Weights of a small GPT-style language model, trained from scratch on English Wikipedia.
Size: 10 layers, width 512, 8 heads of 64, MLP 1344 SwiGLU, vocabulary 19395, 51.1M parameters.
MLP neurons of a small language model. Each row is named by its layer, matrix (gate and up: input weights) and neuron, and shows model dimensions 144-335. Each number is 500 + 50 x the weight over its row's rms, rounded and kept within 0 to 999. Numbers have three digits each. A neuron's up and down rows have the sign that makes its largest values positive.
After each neuron's rows, "fires on" lists the tokens most often at its 100 highest values on Wikipedia text that the model never trained on.

L5.gate785:606535477561544473520450646539431543500535468440535481478539571451561372448459505504495496520512488510490469494474451541473544538463516627513596516501603529525499508488437518491448495543595511535447599541435467584499417584435482529454559562488457571406505517421437471547511549489490461496484566530550463499576547506489447386492436489583457502528523474532535510469546510459464398531485474519429475527514483493491539604542545547600486472523460558559619555554473538546524488480512433491521437543510475416508438518450489512338461543509553540425482463513516521452526523532548473508
L5.up785:494510391498584494506546481484508482493546405546466487516485584442543504483597443498559613506465494499467503550492404458456496408477429500554563450505563617517551444491472550474558526564497472504460488535501439468498463552504553526580579487583501587551542566502471498591516470464523530527415531495418572451573588467433542415429467560522447512485574469452473397553503536499444447538453433479477489511610452503485382574482499414508528355457509513588492491556464513542450480380532499469515493477465407473543430531509569585444482551460471505442530566469494523346483438497518503487
fires on: "200", "–", "201", "199", "-", "| "

L7.gate829:655471407499587470460448583485574419448551543470390572542455576398498425490477453476503409485548503514504609550449518524491563413551559529542491573471468558513513458450496505461511545466469434453476477424467532616440463469451500512499487522502473462495500417472434517386457622540599414544447449585528488527507517451528501578499451521526494513521546533535466545394432535523454452494540575551483400449555473583527519585476494541458517518503443563497462536444465484571449563546515420564481397493534455478580503533507504464433533508542578461500509485484508478399453484496499476551
L7.up829:587527500479638512413430564550561422537528515366475491505477583496505444517416532521573467542530557578452490505486499569420491490575513442531449563458448539563569424469533470438498551499482534546433503454462489515492466477497415506561480528527437534429500484490447608475468553474474462449517473480495474504489544493519475566446517673528570563516447572428474529434517536482391498509514499432463439433514505512473500600449480505522500457436489417532363526473466516470523494572462432515486463468514464477624438505487473553503567499452527570462492485462559435381505489429483452605
fires on: "| ", "-", "a ", "1 ", "\n\n", "an "

L7.gate379:557559522437533465559480417431529461603576508526517575461426454515541439568464518534374472598542509582471491491461510526438471602627487478480505525467454529545440487544432525511492552397444432492494522441505454505469504474500529622554501511440548496520532487507530519534513478527510453576436483490493487495519558521492508442461599480593531472496476546509554516500416519567465569553479442475454374555486466570545401545604455500453498360511588533454438456474387460520418537493513433533453477451542536472478462608451508573481454606476512522472548575486545462437599468528546498501
L7.up379:514464571521535443491431576472581451506506541496549524479479499486465348360491478536467497478523572526452536511486485494496401514408496620447501533464541614573567522544544571456533494413446494479478544510499556405478502447501496501481518508496487465589460500521492405473505458575482492535452515537453531411503420521541537486445548541478457462504533411476524488438534518426508587523506468505528452504542501466517485528557408572588527407406474540533514550540527481524569441406485457550545507529507516570510505465457550531501518554517528426383483503514601521488530487569468451430
fires on: "to ", "in ", "at ", ", "

L3.gate192:547587594550448492532439646440473587528468516461459512460465548453541497483482530562534456501513538470481564549525470451449550513509437484608437626549552629474602464559439535468536516514506560469495494595443570564407468544436566539473507481486432453466540589563494525519539505512487476525448471466435568541461525521530515508492520467421526533589492515595516497505541528458395479536607461469491456438563469511603505484505475470553462524526503477535506557484472311543502496488524413518506513487454484482574512373505510526469539393544490472470533477515589552494476586466479523462
L3.up192:546476539437492478450498479504512481517520479503514462526417567624465493471478427561491522485457557509381489554559517460534498492477552541516439468495540607565489534477468528413501430509521508393452535513503543541486502550381587539427443445568606482538544529401476531588510504541499424455500501514583543482495430603494472557494424522450550535530440481466412564580509540515430534546490439489513471469610493458479453523529417551429587546487462507519436472440599524494518463488565558518463405524577390524531493441507519488466430429498485523535530525452466524450411525434506548583
fires on: "| ", "; "

L7.gate78:539502453567495464400442542526532425564440482457546554409522603526492547457482547556398465515484519510487516585418503549430486448557418568584523441515504526439501424428440452441498474494483558517455474553498504503547457514549499561446441540502498508486499459449437571471527539574525490421478535572532522501517497453489497546497508590499497461621462596573477514515460563379502470435481518514437418448496493503540485585499465542442533432588400475481477502476407519475520449496459454559404511427542403552504463557460544529511482454385505497528482456470505535527536482550525452489
L7.up78:464462497520582511431444470529506467478518448561491550543534492523430449458517473575507523443396596523473532509458423534465594412588455476618506521479508406506493471381589459466519455496525557462406550490566612512481515504562531497503500473517446469582513522478509503424562535609460493475538533566556505537544491455517423498499573605522454539671502514514500478531452412474499457495483542526508502476511516551487574550445449520446550542537428473514436475497514416541491549481564478517494471508512434519486548510400474444504366523428496557607556490516517507552460441552388494498
fires on: "(", "| ", ", ", "and ", "as "

L7.gate941:515427429533533588448487490398511439469535581458561483472508587532526545464592479461500466494515497503530539529499538508448540453534447553537443535448543466506491465558492555479460442483571603445494465452482600521446431503438494508509516521563498529501563474477500481485529541545379528430521539500560507540577529458519458479512473500459508562496503563579545457525515523446509471498553478492544426461541511495509533608488501511447499528475443588534493452418545409467505513524391420499521501464538486527501515481514489413563446484494453482514471417533484492544566502607509448408
L7.up941:501553455594466550492461448407493422434476492549496449530493492486542525445490587452583526520465495492472440501432505527560484459551501606502408522441431513459468402458493515416526526488421450434441486525474580543382437438538490494521498454521463506463512519449544509455538522464525629499429408540572460542526530529518466510484536645482457476602507527486466542491397491539499512529521465435505452482505668514475492560451471494548467484546384491408492487523381458416496525482530521531479507430617497555450578464538508523518487576480496544539449487471442486502535513461510461496
fires on: "(", ", ", ". "

L3.gate1124:494536394517569515522457466514513461434536475340489559511552438487496378445510528572553468524410600477497524540454445583502445457517436622492561518556465588462550532443439410488490485523550460550535510532494605534443560485424500486458503534444589492472493525492427457420432508473491452550537544540492564457501510431530522527502430490512438503512560444543495534442495501459490522560521550472387471490500548500453517476525494462491511447447425536488529678570527461551432495479391477531527498525440495415544525547372484474503503560429455508523533520564517470401600474468530476509
L3.up1124:548522507552492479425496473509486462580573516478461507548491505401548544493446483591424507493440499496480522453541430436487461522543499561467556486408480520554430519525531495467491495433568494496472473473468538523428438483546530512487546603424529504457478498444455357586550543468484594412604442513484534536537471550594373509511482523439475487459552508494545463488570480404440464523574538454551597432433524540479498618447462584468566459501465529484457455545522526464470443489557407472592562556525506501616456468571520528553529588550557484493521494441495497513501377489474523493
fires on: "-", ") ", "'", "s ", "4", "| "

L5.gate400:578593550506457520401445519519534559535451449486446621501465453390587470485548476488473455501570547439458526507445524490488480490558422547533501517503491492426473500481469527500490460504506567518464506478483534565515517539531520601492531603508474514515424449536384435434470544640459560477485469538438548605538444572606537433507463526421446561507462488583495469497511460422474488529498487545559472454517454538513456486514545406607503508546464647525630440520500412480583458441525504505564467551533481516516466456555442497508560541507572514516458499467568451551455499504445524482
L5.up400:405525510518474510405495525558494524535427558500500482525457561480455514507527437443503489489493470422385476607466505444574518561449578466427450529527440447459418452440517519503447434477468490481512508485600504488555473507480528508506547507525538516482424477466472480510520528501601432544445484476473520473460427576472508527538445543517553510467512458496452513443555453506549541549561595502500511509525400464510604648482509604386534515528479475565509432512481468496470511533464391540487477375463437478623522499543539506552529494497544480557363443395397594529434495433514422456
fires on: "| "

L3.gate283:529425471484445431567506488491524542502442590520571540475489522514560609461501459469497501502556438486540502462475475496492499466555493552482445592493412530526464444487534467456534569503441442430424484513434517565470459503428557485472499450464506479460444374470485598466544539527553478577474534456509527435463402536519596509561505453470533498525508515555540499450440486517533556466596476562549481485564512578571590477559476529411593517506398504493410486476458495493515470452391474562511571472478407356500381532548555473517446564505455458506527553481517491412565534454503580489
L3.up283:480484531513461438515537569533411456498501439549530454536493594560506449448561476517463452515546516512569546406408560498561469506540523488525450519525510511528477515333495444554498488424516558632501507515508522446568440494557476503511488514456407505448490549524484453392506379534485566487545460549533562483444571449483341475468553522563483525526524451557494462542485476534507520429481483490467504556407485477449537545489465524430529496548551566463507524521530535462478484476579484498496517370505517520475479516548433466430558494518491491543507486478465536572457560506468456537
fires on: "3 ", "1 ", "2 ", "5 ", "0", "0 "

L7.gate774:520513563485467557469473516495569502518521476477515525524477527481506562521530539434442415484452521457484559555492479486450527536506525569555516492540492480504443523575611466446538520459379512526556428487435567514502501519443455535464562495561559534577543477551379413501484592470541516406518486559538464526498557510572451497505511577530421408451521447510441457549550572497506392477445565507483387483618429495469556613485647449483513527574448533464539573478517474497503441511519482548458539456627505523328542524453458518559510626410562515542462389494460490447530359471524501490
L7.up774:539536608514382471452578538392434467506492556546476550417497543504535548413560523513559428535483507522592567556509435461465484568462523536518492509562450470460510484495563518421562540513504488506503457541504550498496561512417534520460521546564470586515618470454378496533448495504526518509485506606527485513538576478516469505499409632494420516488414521448470542568480463507559494556519480498438410490560476535392524595519581527487467443500548552420519445440491489437560458519451519491567511631547517498413498395568462595483481543500435540486479504502529502433509431467538506475
fires on: "; ", "(", ", ", "\"; ", "), "

L7.gate136:545551495471503534517472510512433517520573547418532542523434565469542472549514547485425468611520542544529513612475550440395537585504482574592565559583556580523538516399457397524541572436461515550519536574471490559566454462545497499536509525482502459535501477515466517445583606499481583530526510491459495465549599459566421452424474523451507430502487501578472595468463472462420489418460402521468508465419469455484546470643557504487522458521532490610535449480586422501579498348470538532475515500462469476497523489437471480508386507463529495407561401482527485461565414547526534512
L7.up136:547608572477542472543425492538480496536441474469510557463428550526538449525505478476422513514585492549530406508493417515612480523527521521498525499516504611439505464506420647487467540425573516597560557466485537456520506514601498477508503464516516462437486553555477552507518478517521496442497631446472479559470531584542505537510521440404528499381513509472455561612617520552521437455565442572516495451465559543439425470489559537460537438504520475440522519417625530516510550534482483489479522549536488446512496421481495534490546542487521544530532558528468485478548581536526576504
fires on: ", ", "of ", "K", "In "

L5.gate1147:527515496514485444568517526508499536454526545562495553515459475463609529437458402485431423421503397484519538489550590452493550422501462508544518535510481470495517569547466544581430497364496503530636552497568465580476512508364494478493498556491488498559395478587454407499569524445497515470432484450475486539530550411493509498574443472499393353589518543535531503405474518437489481499473582483471401475566486568491512486567521550453479427459632571436462447460563410522460447546471464434490480468572468493500509529534376480490498619486599448494440542509454594459517545499530381410
L5.up1147:497515516593432447559436558510466470459375492485551548569466452425482538455516466452524439455521581572496523491431467487521581380490498551574565508384470471505478452571501461479439471430440500521524499440478492492398529519558426416515456510457532475439518499492525506510594520530513616515516566489600549423455550459489534535534542563462454416557491518513497380397509572543452530557383577458533452446442573590561477468459437391465372515527510414480454361490556503449530446560487455525581532404506518499547484496504448510484456506483471516427451480494475478516438460388391506487
fires on: ". ", "o", "= ", "zh", "the", "ph"

L7.gate592:559519554512459526531469492494503450613585496477433570537348532506501520501502549385446509476598427468623462537420429461447426542540478494565495482434484551511463424464567540462415488503481509482498426509532449467437524484526510512473484502463600488428468503482448514522617541458427528502481529472500514520444488501502469487500596565462617492500511534504481576512504565495527548513509458541503532448518559473502481449534515449392489502519444454434408477498519562488479423536450424506423494433559455542347439532601492575537499502417546487450465555482502525441501513589551522452
L7.up592:576502556508441522516538602448470493509542455507564431597488553516483549486629526397497517504467484456449518484419435442536475526528444482500521546457474539442456529425507535410482475464488496459499483526566499324513459436494513510500485489636438469522491607532540476518501545543573479553535464500459461502584546488602527515475515504566465443408541467439468548504455484454522537538495407430428500523530538517560459561502531458514431550461523519625481505476434546489508506496440426506425459408569440497462466547549511513560475476492472543473545470426512440503546387478525377429
fires on: "(", "the ", ", ", "at ", "s "

L5.gate624:506483470554455495521520492494440569516615538488522489482474514410592489474519458480570558546453519536480506526473444478508511446495458559501614496526451531578556504426363451599412470557432551547493549610433509516479512545473508552450534585465474349556416475425426456500551486507520443525556497541508566495476451463577510534515469489461447560484472582658509513405488503484496460535572487667488495490513505589614581520526568420500583495500448630562556511582529419524467418421541418496499523499472511499512572498482529532512378467443567551486540518539507536480483582568547409488
L5.up624:450515442634478407504474530504453458526487540406500525496433443409482492517501448444503460501389532461504425467605440470499434479435522545531489558408371520487520495400512577541472504525510533529446493582571452554439506548500453535440493486455438469506490470441558479544470480633477525505537601589480523390439585583526397492437480485458461573474480518467495498379447494468450445429515416513453463477511492577494558467447527443493549483450465498461430394513514553556585483457544496518508538536505474530552521499586477512559437503461553478485480459542580520471438497540565543530
fires on: "-", "ers", "–", "ans", "|"

L7.gate60:531515508495552439484450476492496449539520521657461548454456507533558563438476564519478546559556444536527492537488492535523429466489500578505453526460418525552497465568557563442436515518573476567531503449442483470541551620498534636519499568418546521531567560400531595563471467486454447429429487534514486471455451586490480446458461586537481490494427600502525527492420506387486485504480492469532546416478428547484471528511472593568546410576511586420347473441493522526525438498531491489510515471462514600487470559467462529549524465478596522463533519513451545526579551462486493538
L7.up60:471491509418480489478416502526509475577480507451474498530567531464510522551538552537476437548492533515557486461504420500445496563527539495531543419478525509501505470475599576554623399464548477547462493490587469519485539433553479487428557456573498554459504477431512467506552568531447571505588558588490439442515556543531493532471490504540520566482587472387515504538543589454596475528547525498511538420491490562464470537513435546540551355421432460473484439512587563559576458525530455510472516528435432524459569505489451445467516446521485433444472498547467522459522513412479534523
fires on: "the ", "The ", "to ", ", "